MLP neurons of a small language model. Each row is named by its layer, matrix (gate and up: input weights; down: output weights) and neuron, and shows model dimensions 80-175. Each number is 500 + 25 x the weight over its row's rms, rounded and kept within 0 to 999. Numbers have three digits each. A neuron's up and down rows have the sign that makes its largest values positive.
After each neuron's rows, "fires in" lists the words (lower case) most often at its 100 highest values on Wikipedia text that the model never trained on; "fires on" lists the tokens most often at its 100 highest values on Wikipedia text that the model never trained on.

L2.gate89:481478498533505518487478489447485510506504485480542473520507513496501470484514532478487496494462506498493471539503524532495484509504474527476486499468536460531501508513524481489492537500484508496498526484511507526534500531476475499512509492462503483534511486479488495542520485444497538531
L2.up89:471493504518477549521482504491556489518522509516475485516500522467490478453504527480498514520531509545531512484483447507494467488513526510472508505498483500489494479469501513521482517500537533460488497456534527513484520525505476554520469498483504532532480542489521536497536507455545501454
L2.down89:467511500502442522497521502475514518510530518517460508502535492479485481532489519522469501498509461507444523496491506519511494508458506535511429495485488538486494487512497521529535505492517516458499527418430498528510496514510524513509533529414491513484476511504487534478553466497471532496
fires in: "of", "much", "hard"
fires on: " of", " much", " Hard"

L5.gate179:534487549489493490497471534502505499477510466485500464487553454500450474465477520503489516468464550569484484464486458508527537490507545549548503498516493481459522490528545529477469547514466490536464501498481510466507540493548460530463464522510492502527498511491500480523508520491503472491
L5.up179:507496481522497496523477500509459471471507513519466528477491517501504518495453543516491512523459523542471531489460475515529515516514474503510474502514485482468510480486523506450490529494500536504491529509517492535545474485527486488543533486506506447505495508473548520519528490498461497491
L5.down179:526504492507498464455486478509477481474494518545477524494532501549474485476485514502479488507488500511533519439532487480463479510508501535435509464502515490511518446486472474491484507489522480497485503488482498523512502458464460500472501470480466473473482498459540492481465492498511489511
fires in: "has", "have", "continued"
fires on: " has", " have", " continued", " pay", " mass"

L7.gate473:481488526435513487559477526487521511511494484524492517505482504449493501483485499496510468506492495514540520528540516501502527422507539523509487458504474548485470516494493466481496459542495517504522519469494469516475520537517526503502515522545481498442532476523507543522519451510498527517
L7.up473:509528533488512489493503517529463475536514494507528506480482503520469510504465516480510535487491516533526491542473510518516469519553485485495523484507499476522520510527492498462474487512497502468515516504469511447502472472475499486517494495469561492458470489477550475519527505486450510472
L7.down473:506498518495520510537476496549514526456475478498493514474496484529502483478500535512532471531538530451499488461490506490493466491511521498512492492524503509527463512475538492494489501516495476510505496478523531518493528545484509539515524485503484492519543536514490510476493516518502460526
fires in: "also", "never", "still", "usually"
fires on: " also", " still", " never", " usually"

L5.gate504:480528533432531482470520526487526484504519542499518511481510484496458511517506510538505551527484531489450446478532507506511530531484472513548497530495480488515455456444513533495483498500492511509501499526462512500485459538465464523515480483537512465487555519470466513520518456513447516477
L5.up504:492492477487507520533469505535508462531522523512534483496521519484537472489461496461519494494505512484539506493539455487505506504538513537512474549484543498501491493550500481494460486471506473476514489447500469508497539516461469486475489514479507508467508558538494466465509519484477516512
L5.down504:465485462499474488502510460488518556476482521509515502480488489504514507506495505528477524532506552522477474508493524476527532496511496507561465502491489472491455450486490533473492515498486518505487511503494497487484479534475517461513485527483489525493460498484481481507541469448499517476
fires in: "used", "use", "featured", "names", "playing", "features"
fires on: " used", " use", "isted", " featured", " names", " playing"

L2.gate391:472472470471521528484542500492482490505477496514482489485479525477516505494501500495494524462496493496561463505501512469513456502507484496472491486508511495494536472509514492512464503516495473436480492543529500508514520475528445538553475502448532469542496547486483545486446493442483480512
L2.up391:507521488487482542520525482532505486477537483523477580524553484512448514461509461476499518525538513490490465516492517480550495505515485500492500482424454495495506494463513498532526483533493490527532447537511512502517516500468479504471454514495518465521528524518490498481480484500471503502
L2.down391:495460490548487515483505500482502456508515512481527518473505462502469459522492490515462533514484475488492486435481506525488450446532507500518512480484528528500497530539509504503518500531561528533452522532529501490537462517530534504464491525479503478516517497527478535513521466461509476497
fires in: "3", "need", "speed"
fires on: "3", "eed"

L5.gate398:546462470486520495539530518491471477462464487545537479517434457500490495513484491519543495520488519526495465525472459520470508499485507526482507504503511504470520530510490511507483503450485501495477483492459479481446486533482509550549475439549509445498498443475491498506520495483486521521
L5.up398:491485496452513452533470430509502489455507502486547511497477490548459457482449503520514482518540535449516487494506547498523537528530507531492501491484467486496509494479502490506486474485507513531470481483521513529501468470505460515525510499503500523505524509510520514451469456508477519495
L5.down398:494494553504474507508475515476499485480469512522510509466509525483493454469464501520556481500499510483509513466552472456543504528523506503443460529487483491564507476492523469515522486493472537508473496476547500556534462525485467477502488496479505514502483547527509484503474468464440493488
fires in: "will", "would", "known", "has", "also", "he"
fires on: " will", " would", " known", " has", " also", " he"

L5.gate304:550490509481471504511484485486499473481500534478526509523487511507447554537470516500473525492503499520517520477506481511517448501499523485529470488531515516496520540462517487493489524525499514472480486483469514500438495480517508503495487495508465496517545451511475488517464475543513484526
L5.up304:536460440492505505457526510500509429453474490509519510525503515509463517473495514507447532545511549484470479514533522504506503518532500494498516546478501496499518494493516526497500515473494504451505498524484449499503458510476487541487491533499517490487541543439502524512440512529491481519
L5.down304:522496495506506513457534533509521514485533523432462477504488500489526484490530503484506527506439452500502525532542469492537423482498477572537523547509498495550544466519482510527533475496485482475508505500433496467496490496550503492501529502496500515509502450530505523490468480477486529464
fires in: "it", "animation", "an"
fires on: " it", " It", " an", " Pan", " She"

L3.gate45:515496493459449504467531481465481512468482488492531504482525495492522522515476487488544500491500474480472538505512489514481491514488491493508485490503495492512519504464473505481498470507525474546503487453496484484485465493488496526486499495544504499487496517530518518515472467524493504503
L3.up45:471413497497476505532510518508507556460515493529499484543501505504481512495489526514527492507509500487482556525468558556516506528469467477540496485516540493459464473523540491481484506509506507543483488488473489537499488524475498533437490468484500467481495474473517508515512493531501465526
L3.down45:522517524514525515532488442506498493472493531530536539466504519499518481547493540513559539510507472464498535500540486497480494540490494471502455547519513493456505501509492494511466514517554528537500485516475500496509503477468496515489468498510539468507496516488501553500428489478493494480
fires in: "it"
fires on: " it"

L6.gate331:503481511526511489513490526555570477499462496493507480486489544497473528481506526489514497498489490517457545480481486496516469499484559509473537514511491507521532444496537470483535502483477470502529474465522486471509460490463477490485516490523503480439506530534505482552509500513495491520
L6.up331:537478511502488526523451530507522527473519515532494460484482515506481517559514481527511532457493494518467534448470499498516524498497497491520532492476515520494490480500500505495500511485500506521515519504527486493502489486530465558467522490484508521501488478463501550513478522479523461491
L6.down331:496448477499502502515500514496464519489524540549478513523493469545509539520534495555500529483489520499513479501508463516435500517469504532504486505485512481469500530504463485519497510488511529497513535488478488556503494490469518522494451447498502514540493488468499512507509481517511474457
fires in: "number", "no", "it", "drive", "relegation"
fires on: " number", " Dr", " No", " mot", " dr", " Mot"

L9.gate155:501481522468490494447484482478485467557504507485503531510503464481450490434460501498503505513501478553504489492455517495532498546542484518469508480512482508488486484530543506522546557463517441468481490499470494472491503516488509472524496446494534491485482463501510517531503526513549481461
L9.up155:479496477529527490537517529517517520456507492485495518446545510497462494460467490482459464507478535502475480484492478486498543461510568492511541522449493521525528535495486520486488533526491489486453485484485504516505513518480544530509469504512519512515469502476495473500517498498501501490
L9.down155:499470456494488507554529496471494460511473484487475497483492474505507495458485499515525467461507491489507496533471476517523515568459488544485482545541505506499443497484545510539494491539519505514511484471504469527485501535481487491525535460486491484536472483510472508519545509469500506513
fires in: "in", "on", "electric", "of"
fires on: " in", " on", "ric", " of", "ain"

L2.gate483:509500491503494465474495514485524522540506416504501482535520579464465484488513482523500503496508531488508537518518472462497485491525513522490483460514488503539503483519512531522510531526477522496522512512493499511473450491485501515475468528491506514517435524520500539517549485483489511508
L2.up483:493474475519520466530487510496484463530467504447528487472492496481467508526476466531509505508528466517501492509509488504518481512502506494498500491454524445470514483511514512488480472468502517507531471480462457478515507477499560513527511530461513493525493530489504559534461474518503493441
L2.down483:530464509528531484535489476513546475510499524473476507505482476526480510474510492511525506467503536520497539501540452510520519489444498532505496477470507472522473472491497476476482497508508465467482520457535507512521455484470454481497455473510516492508478479515487560476515498498490516528
fires in: "have", "has"
fires on: " have", " has"

L6.gate66:514508504479485487516527533510517496449530517549498484496483489493491515522516565430533511508514553494492494473516458504482519502534479543526490491494515477516499494503545479527504468495469510504436485498531504475500491522474514481507516488497514486471507491500500507524522478528502502468
L6.up66:511534487526475483542530500550531467492495462541502512466503483528482516500476523477553534470459486490462462498531528504477490522541491499473492522543522511506496517531555531517530517493503486502498505526503495515484497503489520475499556518471493490485479513486535544508489470526508537484
L6.down66:538503470507483484527534504526483516480487500523505512450472475514508469535428461558484484481474460467493497493502545509472483508530527494487494506525516527505511470495493521534473501505529478468476546522538521506524495511504509509504539523507474482505498524473498505509447508509485530492
fires in: "series", "number", "list", "listing"
fires on: " series", " list", " number", " frequ", " mag", " rem"

L6.gate309:470476480545525531512500487496535435510493534543504491505444479500457522537485514487505562503505459527500463513505477498507495486481513523548463497496497512516509524507550520495475531491511524530496496513529472505473516483480497492510496520522498499470538508475511505507474499509502473489
L6.up309:526520465501510533526528501471562485516466524540452494477470472517480514545492500514498576515468490527517508514482447484484540525522482520500457486492502520531490495504494490525501483492541507497539499510527483485514480459512498482482466550482474496491537466488503518508459479509507504485
L6.down309:546513474482485518485499484496530507495510490548518519476483524508513486550505436489514489480463471465494547497498489489479521483488486510502470502527506457500526493478537519487502511499497496502443520464494481533532549532531509530525542524506480473451492510468490518492503515499492470502
fires in: "it", "architecture", "still", "architectural"
fires on: " it", "itect", " Mount", " It", " still"

L6.gate493:443494479482502519489522517510518499463518497495520490469468455483496529477496509508456481524517544542488512484506520514507502501520503515471500516444508496555505531513464551517502520498503473504523445454473520454508501497454474480477495524495481533481465501503516464486514515467542482523
L6.up493:477507490526476539486510492485497463507483474489520467489487478516505534497535490490507504488464487491498536525501497509486529524508495483469461505462500516507500521453483499529525532496528528535478509503482569446527466481499480511495519543478519486526491489508510502497513516482542517477
L6.down493:504505514528486549483520498471489509487475545482515508505475438488554478514514496464510545514485477485480517510534478480469500505495514490508476513486476528490484510470539495497486491459547555513472509524464565455537491493545536499526524532484541495525485529493470518509526514515493512479
fires in: "of", "per", "about", "percent"
fires on: " of", " per", " about"

L7.gate2:500487529526498472525491530488469546485508515487458471498501512565440473464525508522541511493505516533480532564490542522477493479462490525505492548477523530509504495468483482511498496497523445482513512498497528510493500504465466490522484531524513513484516538510520556457555468462484517508
L7.up2:476487511465455504517520492518504501512503545472458458500539482493518452547467488489495530481460511510524449485504480452529537535525525490456517522478441462509530484520540537517514468494500533529512495501454484473506493520502518497466481517523476475490515534484512512465504462471513516493
L7.down2:478499547543511503542504445527488482503503501491522508473520542503475528513478497497500495504515502526492461469509535474544487492461484492551477553505490432515521465508498492520501483525511471541482519474473520457459463526479529466519511508504481533536482537511484471448515517422485470474
fires in: "a", "served", "used", "use", "based", "expedition"
fires on: " exp", " a", " served", " used", " use", " based"

L3.gate502:538512487448514526477488486489469482524490477489543460479498526493476519477520473561483507465530463523495496546497503514481529541536512510485480538453498558500501456537506508525497474503474521503451482542529502440495497482498494503494505480498507523488482470435498552519477508507514491521
L3.up502:540494479470522520489458524452520552515543518512507525475506518525511508493498474520467511479503499487498514498478535508476488512517480495541482496482488516517450477529509496539514536515457502524494525459510495473502480529531538476508526460448501499521552445465501491513493484532511522473
L3.down502:487484502492459510484462523477520474475525522483480479487467518524487537483510484538498498501526519484505527498494536498500468494533483506517529481543506503517465472533519516490499498579505519502504523511520515527454510521456540487489460519490472477485582469448487508484448445500523532464
fires in: "no", "gallery"
fires on: " No", " no", " Gall", " Port"

L5.gate151:502514545456513472531457495475449491489496512475508473442519499513518470524470489483505484518502497530493526552476489509514497517518521563510537494500483524513518465486534459475487455541499506515524477507486489520496491486492504509457487512487472497501485505482543464497466474508521517528
L5.up151:466494516503553514505482475511504530478498531455522469482527490475512494523439485508457468475527537506510506533547479523498506522432461495512479525528530507498519491557508468477516518530479510522532532500514503481473496512529469510505486504486534498493486528541498460500522511466493550464
L5.down151:512488537472451497472457466537501512496472489482510459478500480510497542511487528511486526486524511487490501513480522488502461476516497508506539504555513487459503478523557452537488500499520520515468512520481537572527510489530502527492510506497500514525485491492511481498501487505484512488
fires in: "one", "work", "left", "right", "land", "working"
fires on: " one", " Land", " work", " One", " Post", " left"